Weights of a small GPT-style language model, trained from scratch on English Wikipedia: 792M tokens.
MLP neurons of a small language model. Each row is named by its layer, matrix (up: input weights; down: output weights) and neuron, and shows model dimensions 160-255. Each number is 500 + 40 x the weight over its row's rms, rounded and kept within 0 to 999. Numbers have three digits each.
After each neuron's rows, "fires in" lists the words (lower case) most often at its 100 highest values on Wikipedia text that the model never trained on. A number after a token or word is its count.

L13.up965:466563447466471496531506513483441524460461498508501474483447453528485500462513458542467539431510464464538500544492569421490480512528533483515478470457464420497457499594601525465546477464505475481473469568543527455505506538441489529471533512553493491541523481563427472498478501485509475459
L13.down965:505526540505508445475530474495516553521412405438513467502549582472455480566479440449542484491504455457481465467476501535448510495545494461502523549505533557482544527537506553515487490503507540488462461463563555495543476475509470492508444522433515531411456504521536427494486547518526511428
fires in: "the" 70, "a" 5, "small" 4

L4.up143:457463444494588489437529476432495455560484539493463556477519511564514464490441497524610533529467497446557486447470482481489545447550469475400512502490501509548471472483522503514443478518483496524564554415500491429563467394441469541496545440480476469511567500492516545588470478536550461471
L4.down143:480463524477506516539545525476473508447444547468517471477518488484551516515525480545438494447509469555468538469487480489488458527489488496498506531441559439393455568467435531424592592478465501469515597563505498503522563539541511554445435552493581466443461462512481515540566546467492507521
fires in: "and" 63, "that" 18, "which" 7, "who" 5

L6.up808:523515439514537576492560526540526502515470498587518446510555453504518528447483507495480425515478511454478533539548496454453486526565469516515422489464455444572489446508462520501504522504522515476535493507437546488386458491490461513555514527492439576528498512466580507485648501536552455488
L6.down808:498480535462558534547542508492483473464530536473431548490433514501473520570428509486543501457486551560534551583475530505498525559556490515510482546455513533480472452516513521521454495419472478481454509441519461487498427476450506422509442497529460482487544438474522458520501517563545425473
fires in: "only" 16, "not" 13, "t" 10, "also" 7, "to" 7, "never" 4

L2.up406:488524564464495507505521541507533571476494597502464557491429558479518472460518474507464487507536442463543563520584475459514434412554523480455512492528475494560432496589532514453454499493476494485513487556533449534494481530503487446541539489472469524490530424481492567458588405481487515486
L2.down406:562440499518473518531554496508561540570490526469510491457465526523432516494510490479502488450469509548602496448545434502557505492466465499473495522578420461613467427601526493470537514441466474479478441575554515582554485483540512477515498439526471401472462427516531554495613513486499540487
fires in: "club" 22, "band" 15, "film" 10, "company" 6, "films" 6

L3.up205:497532489514516553501433507525467535480451532502506501460464470425496506535557507526540567448460480519473514444428470481517466560519495464455469425537538587513480547464528511576491542432527553502576474490498578440489530513489512544549502512521446438458512545496538481553625476454509509497
L3.down205:594568527481497534525422499544535449491467536507487474500567456464474515494503509572583495487508475484462527507611499536614454509510515551441457499511522524490450494484508504566497547489477513539539519489496543475512442483514549560454522487433522493488492530482525475546496586387515496590
fires in: "season" 13, "when" 10, "year" 8, "week" 7, "from" 7, "month" 6

L2.up330:422546528473518454528563483491520500499482561571475436454491467454550471446451542490504529551542586516524503482569499611437506492477407449516459503400490486495546583477464512515472469492432576437417459534507442429541494531520498502428521499492486482530561543508530517500436459474519524516
L2.down330:450544488514461474552550474580546467545469552579446443440472494468524493470488500490510507518547436447536512511558525498495521529480413399482451471528498450578520551434506475454514468489470533464446429504504489472523468545556478448453541532517456503469545515583521512499448457443473567511
fires in: "in" 52

L10.up363:524524484512517464451435506461408489515483431486540481508474468477490484479512522459520484446499515571526579503473543520514522573477512498491574521498461453480484537521473545543392474539574488456506497511453558499540511509520500475511491554459423592520476468504557572506544480410514479472
L10.down363:537530458511520484484486508554460473415504569517488476513511463513549508451516494489453445517515518500542525516473520474440592510476475499535471501482530526545491534504560512494522495522450502552511434565453459485432522586474447513544516518530497563514520476513479444488485528576521496484
fires in: "which" 32, "would" 9, "that" 8, "will" 7, "what" 4

L3.up328:474469455447451479557497493570465512541489462471537463475480419507526499517469424499498466501542568508543513503419487531470531449478520456482498586501463491445513530554564433503531534506497579477495549502476419481520463560538473548485537532452566446471529513520477450520585528411512428480
L3.down328:505467476506469489541484509463455496456484486478515466501516437468484496515555499525537445536543640487489554425461507501525541554540527447501486554503434505444486511531589495493532553547500574519501516427460435422501544462470488544524537495485518438504528484533506438467514585473583429519
fires in: "by" 71, "from" 7

L6.up470:493561510437453514446499517541519507463441474494554481526519527516540499485446503499452442454484496475566584471507504524541458507495559597539444501476491488499497559488575483529484485433463501533494512454524509510527535458472527579490488527529368492599472394513513516495470445515472461504
L6.down470:452460489475523496494516471498525481487558477473424531512500490451497501561487396489535449485561518454518423546465553478487427508489523478524520499496505502512539543537502440485482493560504456457497480483513562529506524493571452530476472520588534533558531472488482534602486476439478486476
fires in: "new" 20, "these" 15, "their" 8, "such" 6, "the" 6, "its" 5

L6.up355:531522474504511527487482466432492511472465533502530437566461513486489500552526501511515434475465494453560512539532509505545475500526491606445473505501527515470469465458453446609476491463498492520565485452479590470436544415426498507534513584458496542565424541512438504504537525531497443512
L6.down355:548540489516585463580480609468488478524467518506528523538503507447498504450485532537469507470438578479564518559446580451425453502550511439467570529462544478544501434529476485527525570499526534450459429471505521522516439496453542474531515567492516556541514487516461488459519538547558520579
fires in: "i" 36, "t" 12, "not" 9, "ve" 6, "ll" 5, "you" 5

L6.up516:454501520542500450511419494469476533470502547527548459568436518549485453560450465497510512543437530467560461514502514435550466463547478528539482517494477492525569478574486439487533557583547498450443455434528507478474439508469467549575442495476567518483481513574453475472479515548525498530
L6.down516:453488577509560464521563502522472524504401423453570499495531456530527454469460506557485533455465555466474537533486531477495520512498503491501470541466582449461541517478587524490523495514538491532469560521570539472504500551520467467425532479398490535518567477473477433513390458463506557515
fires in: "the" 20, "second" 10, "states" 9, "world" 6, "s" 5, "next" 5

L5.up477:504426520485459525539545584495482464495499432580521503544463455399530525457495481424572571542455471573464504429491566506512442551502495491551449528509517531616511562429419556479516487489481496536489519479519455486454521505512495495563430541514526427516517481498501530480423460493441528555
L5.down477:519458640552489459539523395545514426558498488518466417435539587452563475456509484511511515471467482449541457521522477473508561461538511485596469453501574474520585456543496504533546475549484525516442485538501492493530524474505412466480487505489487512435588506525494552481508499440498555530
fires in: "in" 67, "the" 20

L9.up983:554484468487505473516497584505457471542558554519494461472510459459537545550466465574502488539476527516522545510538586476463480505501544509512496508539441494501549496533542502519416517434513563487496538495524468546467429446498461422460461584457524491581476467598501545520502595487495467441
L9.down983:484474486464539467533456492533504515519523474515494563564470449516452527526520492517600533473577447495427486475566528541511507523451496482505448546508500467428517504452469496541482485528518551435473478550487502457543488508492464429468546492504479440485525472459491494404532496499478592569
fires in: "the" 26, "a" 16, "an" 4, "it" 4

L4.up860:543467451517527474502529566435471459426482440479444572424516478463520466515522503523496528547435379535545514530488548559453526485544555530543439517504491487520540502503501445480494518484499533446478513546433499540535514535469551468498535528534447530534521510471522544462504416544458508502
L4.down860:527530491461525480507545476565551470456469506461581504473474525559529531407494450538462484470493373576471502508466565523524529568491508501526481570522505483509544535542550459498526485462596564432509502459515506514508523430453440539550418444441500578445516444503516490416514514562456478507
fires in: "and" 31, "to" 30, "a" 11, "the" 9

L6.up794:458519454559436599478499531499469477488476534553504507453531466552516454489506479505578489453439500493494497545432500440489496517507458540503447486460500526493447435540465524521535489530494451544485503529420381529465426453480514471479507508523422554516494555555544552471624462382498507487
L6.down794:558551473537510551501520549478518479512456447503460470556530507472410494528495451526501447463445495468549522467517558516465509528395445524499510480493528475504483559470495504504471477495486527483494497507484505538473467455564511539492475506482487557553460475595535501540471543423592426489
fires in: "after" 27, "before" 11, "from" 10, "when" 8, "on" 7, "following" 5

L4.up722:535578446525506492534542589497519536559476509582470462472507509440503411499483496440466492466548498516486464486459495481560504504543474474485445492463522509499453472488542552517439442537458576458485521466446478492487434470455529535514472499516450566494575486551507523541439453460575491471
L4.down722:494464530548414518489420540516483468496542478546498475518510485546536520494498501489606442487493460512523521492551472496553539493475521495529409574477484528542412457565483497561478494545451488468515490561498554464487501481560522558482508533488504495542435482558506510552491499504517522575
fires in: "career" 33, "season" 20, "years" 17, "year" 11, "during" 5

L4.up554:501530508434449503525547526508483524468459430522481467505490515452382527489505533408520496449495415504537558516555466475503545455514468562513463470472458478569514513497471504553564545536483510540431523441564510513486554539456540462459503437534455456551491472547485537511410517592537457502
L4.down554:507568504505556516506466442494548506452565457493528470508541519528489546557456494433447401504507473535460497525492557492548517584466498430441534495551483499447462503455521535549515468504507501540492533442471504517517540464594485586500500481491514530517552430502538511558492476423510477511
fires in: "the" 61

L3.up112:506490474531512491470481466469487623481447578499549469457538514510481448500434497525419474520495555476455452504490521506471460497480534496546480538455496542490548515460473522528500455513463504442540449458493503516525495459469472469444477508496388529469555492487424583551578588526501478568
L3.down112:485465461513432467484583461477468565465488604501547502519524584541450460574514496497432444576514539518481482529465551521456487513522542480528518501462539481537514482489473522550530530457437546461524527446515572519479455464516443431495519525467485554529499459528454598464559568476546494530
fires in: "to" 62, "would" 25

L4.up540:465489487456479464559513513464440564542517488471464541524528504565579494560459594528401454469464536514581546513568512457507469456512484486527527471584416536495515548439482543494470527473538506442534471496456550545446520497431427453510505507481493553508550480483551498388591545549528473480
L4.down540:481429516506526475534491515483449478563492497480505523510521532561438433552536523466468459535489548531520550473466529441451479539531520473461486469503570567516518528527491556491431490543514525454514525520607491549515491482468437435551533495526560498499586430518468566438460555561532515467
fires in: "he" 37, "she" 30, "they" 6

L3.up629:504491509453509518495419500544470527545526509513471461550493453461493507503506433495434458429445520490464524503517586433517499519442466460521509579586460556461518507490545519453451466467508521443520565492521522505488497459460459564530504461501539488502556438544517491493497504470562537449
L3.down629:578539455472532496486516505500572491490502468511444493506460443438447527467455509509522487494428585467449497515531537497507478546493469494506457579493483482467512463499526463487429504482633522536481602592454581499507471516519532480439456525459514472494567521550474584451426503402471506531
fires in: "by" 29, "before" 16, "from" 7, "when" 5, "c" 5

L4.up750:503483466422495510501468474472529491544511460484478422484499514516460466569578506459495510463460406462490545464482570505500520498469440424478567459448479532511506506523408424569498490526510534579514506560530474484504532476475499423533549460489478490525507525548488548575539499483512551490
L4.down750:505456529507549507422451530439506515471506541481477479518518472519454507423546439465558446487472563465463484470475578542500509498510425507553497640406580470494480499534463444520477516548488503551502428526521479505546410544509548508516543485458520557500488526495507520500516503475579528514
fires in: "of" 91

L10.up778:490529406500521516468479522483514479470546499498596437526525414604523626458479535446463450491523446507506558460501519521490459568474533514477568519467534479479397460464475501458537571457551493521507488508481546494505495449541474523515548497523445447528500500477447523480519439479483542453
L10.down778:486443537505524464505550537487535513476476510440488522411541492465468452540513476477510534568438568522538478527569477536458464460493458536503511486509510480534546536554444432573500569449495414504555527551564527559486506498556544446502487564587475512476505518484500494555455535555504492453
fires in: "not" 23, "made" 21, "making" 10, "be" 5, "begin" 4, "make" 4

L10.up548:446454522505516503443458552535498470449446572542542442483514537586504488555481597590554479471415533514416469518546520487499454462510415510426520471504404458506524518554545536521513459511524503542510535507485542478485482440444514559397532482470465545494447524435485507545538466468485503511
L10.down548:489422546516464476497487517487556415496475522506578461455496485510536543489564516493480485436375471481503475438579465523488482446539525580479528569539464504601502520502498440476471509549543483466571532493526506502521491503465481583470583498522494493535469496504506497529502485545505571588
fires in: "a" 70, "an" 6, "of" 4

L3.up142:493492408513484492489462495499496480519525503509512490547494469422514505502566498487547480533483532578502576517542485490497565465576488494489445464515502510523534496507480509612521465475479509551462478520419472443481575479488503458393516533523493432457573481545511515463440515475493504530
L3.down142:516493462539500460467479494544506526532531465490520398521506497493577538479450541478547514528494446515465510571475472524506500450559534475443458478529422495444553539581493536541500448491500474485472431490535468508504544518491485431446452557497462487541547541461426509531504500519501516555
fires in: "a" 81, "one" 7

L13.up750:468503523496514495559537516564534501469463515491553445542463505485523566459544468507484494480413540475491494591498470481442608476546545493496485435534466466536468516524506444525485475479544503456516504461493503501456497565484435497497480469500463554558465476497509580458531509516482488475
L13.down750:557506502503482486549539602501463497429455507562514416550513528492545458493538440501455520512505423478539461445594486506435522479475509552430515505545566543538581483509529486482568494543480463460574525520536468475444497466516577513517515507509542465557515512487470544453546576551497487477
fires in: "a" 91

L5.up535:493471480507441457523483515472482587489460609471505487474485486544438479516445475549475508499487512454484477549468503497526484500431572495516491486482501502445417547508454508563452492437521589513568545522514453512494449520547485384427492465500473454504532480490489530542499462498508543527
L5.down535:562416468503545523537438474534449482472516540463542517514492486485489517506421410556477516516488516450529463509540513559435422529420476481483500497502527486553501469542408506527493465422471539539580591537529443490506473437483474478526511449446491510470516512582510600540482581490524469536
fires in: "to" 78, "on" 10

L10.up988:486532436485536504505433591448581467533501481526520456533562442427518498414541534449538514510450512533449550545515501487483511484459561515417504423552452462480478456526465556559475485444541550453526455495505548484485553500491464487519468573473477471532635513531512515487493533478481505491
L10.down988:530552460492510443537465598415477485450550500470528511450532530477483494483507473405479582593482425466448506548529493545475544470512536514527503430577442552467529470518403479533473529506474485445553501504467552510547524544518437505457497565526503473532558445516427588448544466533553503497
fires in: "a" 88

L4.up514:577437515553554518484519474466588519564594444545479464480488500468504501469500473507554515519523499450549507626458434467437484448531532519416494447453559531478461507469514529498472521536447497505450522468415518532487495523474512453459544510498489574463500476507551403521504537511470489484
L4.down514:432491501463630506463498516516388445493466484436495454523589524485451529496524512503598477495511514499522550520476455455514512486510477485518491545515453547505492509516499479461505470449486477576512457518536549402557499469536514483531427521472547456565571469464520507523534548459435474519
fires in: "a" 40, "as" 9, "an" 4

L5.up253:472539552502446453499419533534539500494570472463486483507361466487494505528517557482543481522469522493467493525475566548531484486532497483486476522491585497505572548575468489473517449474558487401438453510531500445490471539477494513544515549425496487492547547482514472539502574559513476521
L5.down253:504417467485503525510531504539468512454421518485491481446434482562432513459458517480503535521474504466548450423529493464475396592459477475526501585522491470515520536469462423498498497500518555428557491510440448500454458502496469533566490511509485505539605472505525439506439572422491464510
fires in: "by" 19, "of" 16, "the" 12, "from" 7, "and" 6, "authorities" 4

L5.up494:544455410555558541525448481486469567467509517478457526495498496497476471450578464453507419472458506467405553453483503538453496518524484519438449503475556537552522546515447499505470525502503478521523462437515465573486546470530479477490527460492533503491512563500486493527492507455475480485
L5.down494:468467553410451440511566447510469442506453511573514456503544587468515497525459486548497558536465443497557434544477430535493457431556507457545518505506513470420476519492552510467532554490465489424512560547419570468481536508472496534452502519467411471491499454480574522461545505549433532555
fires in: "on" 15, "that" 10, "by" 9, "in" 9, "where" 6, "which" 6

L13.up271:451472438558558470503518505515484480476458494470503455482495518536555532501454433514568560482459479457467504401450497512512493518451506562515574614512485429533472467485474540551483520538513420491507433506503493443487432579489517502422523433530437489533509540567501505468451501466450452479
L13.down271:504509468541468479540432525514507510463516427474526483475529570581376449500451490512513455614465541461511522530507502559442468518471475469485477501547531522465458511503521554499516521484571434471456502524523501492458496410460484518534554480508524452533527496472509512554451489492470489519
fires in: "30" 15, "in" 13, "10" 7, "25" 7, "what" 5, "20" 5

L4.up349:532490449488528512530486541480564523501464566454516451471471449471486558412502524465509585425400517495551501508510524535478518535577515505549522537524537399528471475455525444470523469500559566484473501470504509454499509484456555542500542536487515428510488436458460504479476479494521521490
L4.down349:501557536477485510516530519478481499553521519496529539439464511465465489504473563504462584422460529471538532449563482409550430477414472477427441531520495545517417517498463525477575471555526508533563593519471499420476529476518426576467518483536526507480522520484566479489526492442488518492
fires in: "of" 60, "in" 5, "the" 4

L3.up857:470528527525501490536474574490507496510502442548494559490460519553485427536476548517517532447400491468519518496504526433485479455521481511408545488528430494453477544504500566477457505489515466344497460554565557593459478472467456475520509509439487523481572517428496510461556540490481549470
L3.down857:519496485485563494569466607470479523485489475532510491513505514541450478550529557452472465527484466479517457493499514457480453497492494446430517514520449488504473504486494497508491514480522440423517492586499431555488495434520482521485492478513478492517579429490443557537536463483533499496
fires in: "who" 57, "he" 18, "she" 11

L10.up707:498562491482522573518537475544511463569484512582420482524489510522410541536540472500466520506480456524510548509559457453476536432474492604525613464461466535559467533547500494483496482507496553485500456522508552502439485496502547447437514507552512497492458582500497452501538499487516420511
L10.down707:517553513459513516502508445484555501521506469545446550524516512527483531459531552451432477536468463490527463459483481473518550509433502521506557514514514561550507488509558494525530438532544510530433437501510572569495524497409525436489527474539545535473493437600462519532460544509546520483
fires in: "were" 29, "was" 21, "being" 9, "are" 9, "confirmed" 8, "is" 8

L5.up248:511421534516548483508476432528486579457491455490535462482530409528445517450544499518388475545489562526449562471514509468492533475499511546581482481508545471490523471491416531455519414468541397445510531480548449495484463460479509552472479531619478435592499428505489525540495522517486442574
L5.down248:491521483490489533477485575548591543589568524488493482540457454526514533469505527496549510557550531475580555464513507542418492434475522518496527521527579538521541506463473509509523524464513503449515512494517437518513458529436525528554509506495587475561513568503490530508484529530471490538
fires in: "3" 50, "30" 7, "2" 4

L2.up166:509450497441504419567446584480573538512461466520536446514490498530469465470496439478490540441455463439519515515480468482539452453453520474552530485461474539485438512491447465517498598525513500499511546507528507524507480475556537442551532480519491505473544473564457538676523488487508487567
L2.down166:483484438426578493533530511466565534504518461488525464561521487444466490550482472441468496442451468428484530476502519514439500459447510488520518522470415516521533532500445499500494575506514477581503450526502492499532441490505465469524515515478574501497535499509530562533570490455502546544
fires in: "of" 36, "after" 26, "for" 7, "upon" 4, "by" 4

L13.up263:494540540490551478548447576444458472439503446503466494435486464487448478504397504512569496477478545530477485555502533498447513526506510482445529505522466512530447459544504512605478487535521513516535496526460508489543460471494490430518506515496490518471581520487490546445600487549563517447
L13.down263:538499503506518498526523509436429503455497466467463509446498484465457490578460453471505473520468516550504487483489469509464479496528546527405543473456508429554539529530433519540590513572533499481506484525486467512498422469525496486511549526555531473442578509545495510657515519531451436558
fires in: "to" 21, "he" 12, "she" 11, "adams" 4, "who" 4

L2.up168:533495528575499563556473492526433494568484502520417529479489475517487508545526430458445443518525535525505522506491505449480498470463498507464591480543544520565467503453434511476483458579483562501497508443480531580499549420454448467505501464512501521487505529565468502414579509512487498531
L2.down168:501448528500545544505471510500451440585514537494441521466526509450489521517486502503563466470454517504520482528584484525490508449506504544509491476491488510516515476545448452471547468565499443460513488426481535503534480445489554526506484528514580577513508483543513523485508515484518480500
fires in: "was" 46, "he" 22, "medal" 6, "him" 6, "had" 4

L10.up674:448491537468568435533478630516530473480480492518542480497496476453574464469526461494526442489452516476466515503525461523462533472546488473480484461450534493508452425488478544577453561438524542500511529569512442476549542538464594528471488533457539509531458489507473502438531504434557523462
L10.down674:461487531517509387502502442482559513460502507521452546458559501560490517496498402474528466492412433462499419460509486489469525502514545567500514490529472498541507538513475437468497556501476483466551482482475490488529515498488492477444514499460439492563527443529509541543524505509496561463
fires in: "for" 66, "a" 11, "in" 10

L2.up460:450499482540519518432436504515529452509517519552435571512504549421499555514533430479495581523527551514487489504542457490522461419519551486486553491503541523521490508441454492440486544543513466458500535437496539586514501485526535433453530491468502541444480528522492495482513461426516441516
L2.down460:456533457536477557490522488542492494503457471504427616483525533447504535523487493471517557523500477567548552530603477507464552463485533474495534500531500462521493495474422417507503552483534531577488476536503539512506510499524585439513512485515503569450531463540562463558489477470476496531
fires in: "was" 60, "were" 13, "is" 5, "are" 4, "for" 4

L4.up520:502457457491523526575474513460512579500540474541413478509526468571443510484436513544524505477488558500512529467541535447484478413493529503508509524532428492520463533517585561505495552487523493451503563452452516558413506477425463474511488549530500497518517481570542477543567463465528472480
L4.down520:467470448488509466594432491431450491549471509454454510526481548530501492544530475466511482554486482511589463511553499490378461475451466453482577554508494464509542492540419525484553506551516477528493477531500455577471493496485488363474517504527499536474531442570475517504552507445506505464
fires in: "be" 31, "was" 22, "she" 6, "he" 6

L2.up700:477555468495557526510462489497529456487530454477526616482455580533573430537505554573482478519508493497449539511474507542527422483432506544488544500479488521396520527463556473540494507489518446427510533490509480511493517499507398453489488517493552464522586454476532505504501567477455512470
L2.down700:479507457531539551559427497520515455495468441455534540511507510505550529514539491470501534516502461499532511466451507530502472508450459542411500505462443515487554626488457486499528539423491525470564466479538533457444419539515424540517533537489554449577587514501534455494517534522481493477
fires in: "who" 64, "that" 13, "where" 7

L10.up990:452472504492482553509458458510521518496506465462443493500529432418545507463556486454539444506473514478530528511514515515499453541447514492560550463465523556523443519459528558474472490460492487553480484452469547520465534409438455488562435560437528532551465471521576526482527502510588469497
L10.down990:552519477534577491468540520505510474490459460517494515464512573540472537515520557463566559562490521585479480471473494480396459525478453485498528472467492511540517467426477451507457455550537491558509460510477541445504560503466502517466497517509485522482566465482479516455503549513497490559
fires in: "to" 16, "he" 12, "on" 10, "april" 7, "in" 5, "since" 4

L13.up708:505541538542447514518501517460506521545565439482500445559552580473518492501452449544520480525492497549472430491502540439490527499544525479507514519511557471452457441450453470506500534493541567546563489497400466488528492468440498507452593479447515501506516527547466517512451540505514494463
L13.down708:488472446485497491396471501528484551489473518494489508484484458552506518504571512554463521575467533474573520543420471526453495543533468500483481549453447499513553433456485483494501458525509468532495501488524433532518526511562451495499499484513512541472531495503529454461574481521524521469
fires in: "which" 46, "also" 8, "following" 6, "only" 4

L4.up340:516520525462528516392481481466544554459521473486511587547525565458503475519503494504550520463458493473559530535587470521477518513557449535556521492498477485532509534469509510484523555523557493482441519466461526510495511476441507439569474517443460519563456498508549472475461497490508518476
L4.down340:485515524476505482525504437437512547435469487503526547511511474493498578482503452460504468540477446499506508545533465479397469500487551494513555482551542367537482482529495500501536497433511483528534542467453498483513511542488549535481484487595522461518471514459480544588473508487514463484
fires in: "of" 30, "the" 19, "his" 9, "this" 8, "its" 6

L5.up667:470494441475506444483487494416492477571493569479515539511552436448500436542492476542571506488506428532503404486396528527513563426471496477494511473402519455499494451521464495482537595508572458459509523483434505537520530576492498476594480445509473494512447536592503551515487523565465465532
L5.down667:560530466575495503476509516498542482458498595504517544522542488466470497469518384512561497559542522546502570503476560494526532474474543429470463428523519376475487444446525559477483547498492506531462521433476549554497520560484559498511533508453564450504407546448426546490518519528487436492
fires in: "and" 75, "the" 4

L6.up243:468469468540531490483429579425517459546520503523574487552506431458492501426504573417511466506518502556472511545514468453453487498538548541458543394539437506407530524490451523557516483489493542521482485515436566532487567478509472435472492505517433469506576525519477529518515543496504471477
L6.down243:483512457434565484490490549457524441450513464518531502485549531429526454443534544457484574529468464490473564507518503543473576480542526499444502385591447498471524495556478499533461479487536483431543540499492561498523550523555413477495505520488492463527573524494496554479517509526542502463
fires in: "a" 77

L3.up483:544527470455490594470512544520499481474473481462497529443496507433530487550516417492551483440493569478572547407498454566470498535563532532452500491531474545459442549512511486570560523481522498495618503437579385474522481446492462529462516462506554539431534520519510507444442556534505479450
L3.down483:515446453495504412483434504497489490508496481563477426481507514598488454494480500500456460514441504509441518535520443536532416462566526496551486560439476524557415523487492518494499542508487502429567516480515506456542476512512502532474560596481421503556461463429472518460528497498465449483
fires in: "him" 22, "which" 18, "while" 5, "what" 4, "where" 4

L3.up552:436439496499531461501450477458472503495460497568535538451488601500499474522528455520500421486493442486503498542534534507521494443503494519431457534501506483459466521503559503483512528535524574515473541518481447507473512513507464432467457478493522523495545548527526536520603516548410428461
L3.down552:434545504516479531506483486499505451568534581510463545532510547520493491555555429544504490526478572521481478532450502498484467522487623516445476535554523482537471516531470525545545486536501523468515545461488473514557502466531530538428527431473531492494506558433498534537492514505530448481
fires in: "and" 73, "to" 8, "a" 4

L9.up300:489463463561468480499505550513467505503503536469429464585541470523508528480414457496468494556403510482475413522471498422464527479553551517486415482544545483511565476427465441526460600519510529493473459453457408505459540550508527508503397482486456520458492456487514451485519512457499452528
L9.down300:462526516498500460537468446611523503547511462491429486561484467432523492493562469533494552459533548456470488466541498520521533439549400473500523414549536486525485469550512534415589520494436454562449492516465473417618504384496511496495437485497475509531449443520492516455583512510468557599
fires in: "the" 39, "an" 17, "a" 11, "under" 6

L6.up766:487504483452474515502526504498462450519516541490458449529488457517537569488504525498464460489470584485516459583376484437524497477523500481457481514460555467487463523479484503461527621528503422466530484468568542495543479496518537468487397516533417489522412455536499470513593549497561556476
L6.down766:536497543496494483453545499462569523524492494508440518515537443547491494544478414527459541498501508493432531462539490478465454526464505546502482394528490571422511485505506549364532409504571525504485489474439439475470528444459469440442513451545483504493405553451505529556547545585503535558
fires in: "an" 23, "a" 17, "two" 8, "one" 6, "7" 5, "first" 4

L13.up24:481450462495577484545444544454515470511472495504577470486513506445542496412491536447505478538493488514438531568475487537424518495510568534499451425610404490463567477494464537517468489475492541475531498487503544470501548472492478496514459547543488470506603535481449561480510492477543497466
L13.down24:492528465452496447541443527421536467542549474493545508504486516451482515481570538425496525516472454498373502552511483554544520465503555495529452423595454470478488477567519519529513477489466529436456484492429528521571530524491432545519457514503503483523550462520460533493490490469534531497
fires in: "a" 57

L10.up640:504466472495513499552533583542512570500518512477523489516534497534460555522479486472519562491535512516497483551447511494518517481521489476541426525468560572483473511516468479509446424437601486526544461530486550494483507489459599501433402475538448538487487554519437457476485555535528490460
L10.down640:532538518481501506475501460464526490542482513548561542518489530527519517449507504513504526481425537497479474460459499530472438456501467521498505485513441469570499471482541529527538511448560547498470606562526497469540503554476547485403544579537499551581587490486500516501497518481518509539
fires in: "in" 25, "at" 21, "to" 9, "laid" 5

L9.up695:437504480434530516512550552497559544464538546445440510441514478496515530522563437516476417487503485478532552530472531542438480495487522468484504481466481454506472550415489503577460483469521471432590519562455391498379494504530472556506486601482461488528538521531529444573557518499563437526
L9.down695:552545505443532497493550497480503509495487515493566482472517481449481461504460588549504545465493551493475501528514533488436483472480488529523476560445507480546468475445527502471522555535495498512483425483455486488518559468487463528554510503529410508508526520532482495536505511478504599510
fires in: "to" 53, "not" 14, "t" 5

L13.up699:466486562505417511495509544544460440379466477473428524477478446481512490534532443519490444517435484459470551460495547512494459493470544560496495486517499442535443488505522485502507484470555524519476560495481542446516515508525485543451409540504507504552506404493539565466545512494491473482
L13.down699:465499507507558429456400521470460454539500494524501524491513482487565507495476305493517492474501516430513411450536506472487478523493509506504517509443531479529559460427493485541528439538517450447454516518481504534467504544526524473445503487543510488574492498540530509588528502559545581486
fires in: "the" 26, "his" 10, "s" 9, "a" 8, "my" 5, "its" 5

L3.up565:462537507487544519501503501420441504461508430562552509558542515488552489565464456547532483469549533538540528412448480496455476479436514462511444516443459514413497532465529512539617516561443454461501487520477397491539503519478541551546542510471490529537563535513502559529573590490503486461
L3.down565:475481505522566569476518458502445452485484499473482533499477462501522532470545533489489431522532477521560452499501500545461529526468482482460524597479516536460461471464455488491540551539540493522503540511548520520483552564528455485521481519520567498505560525442473549477499569532488544488
fires in: "which" 47, "that" 29, "where" 5, "what" 5, "who" 4

L4.up891:454449480494457435529485562453531522597526551469512502523501416514518579525527538484483458502588488501526523569448518535436466463537497504443464593438502462496578473497484450494529509502486498474429499528511388472543398502498488480446525523555474420498488525500561531487492412494522550515
L4.down891:478514511471489459567548520520539521488572573483523520490405508482407570454492484501411522533477525575482520536495523453469456491531478506479497529476442449566508463462511443492479468511475516538436487546548457518474515579472498510504516572473524559487455508515474474529560429519532498484
fires in: "film" 32, "character" 6, "films" 4, "comedy" 4, "by" 4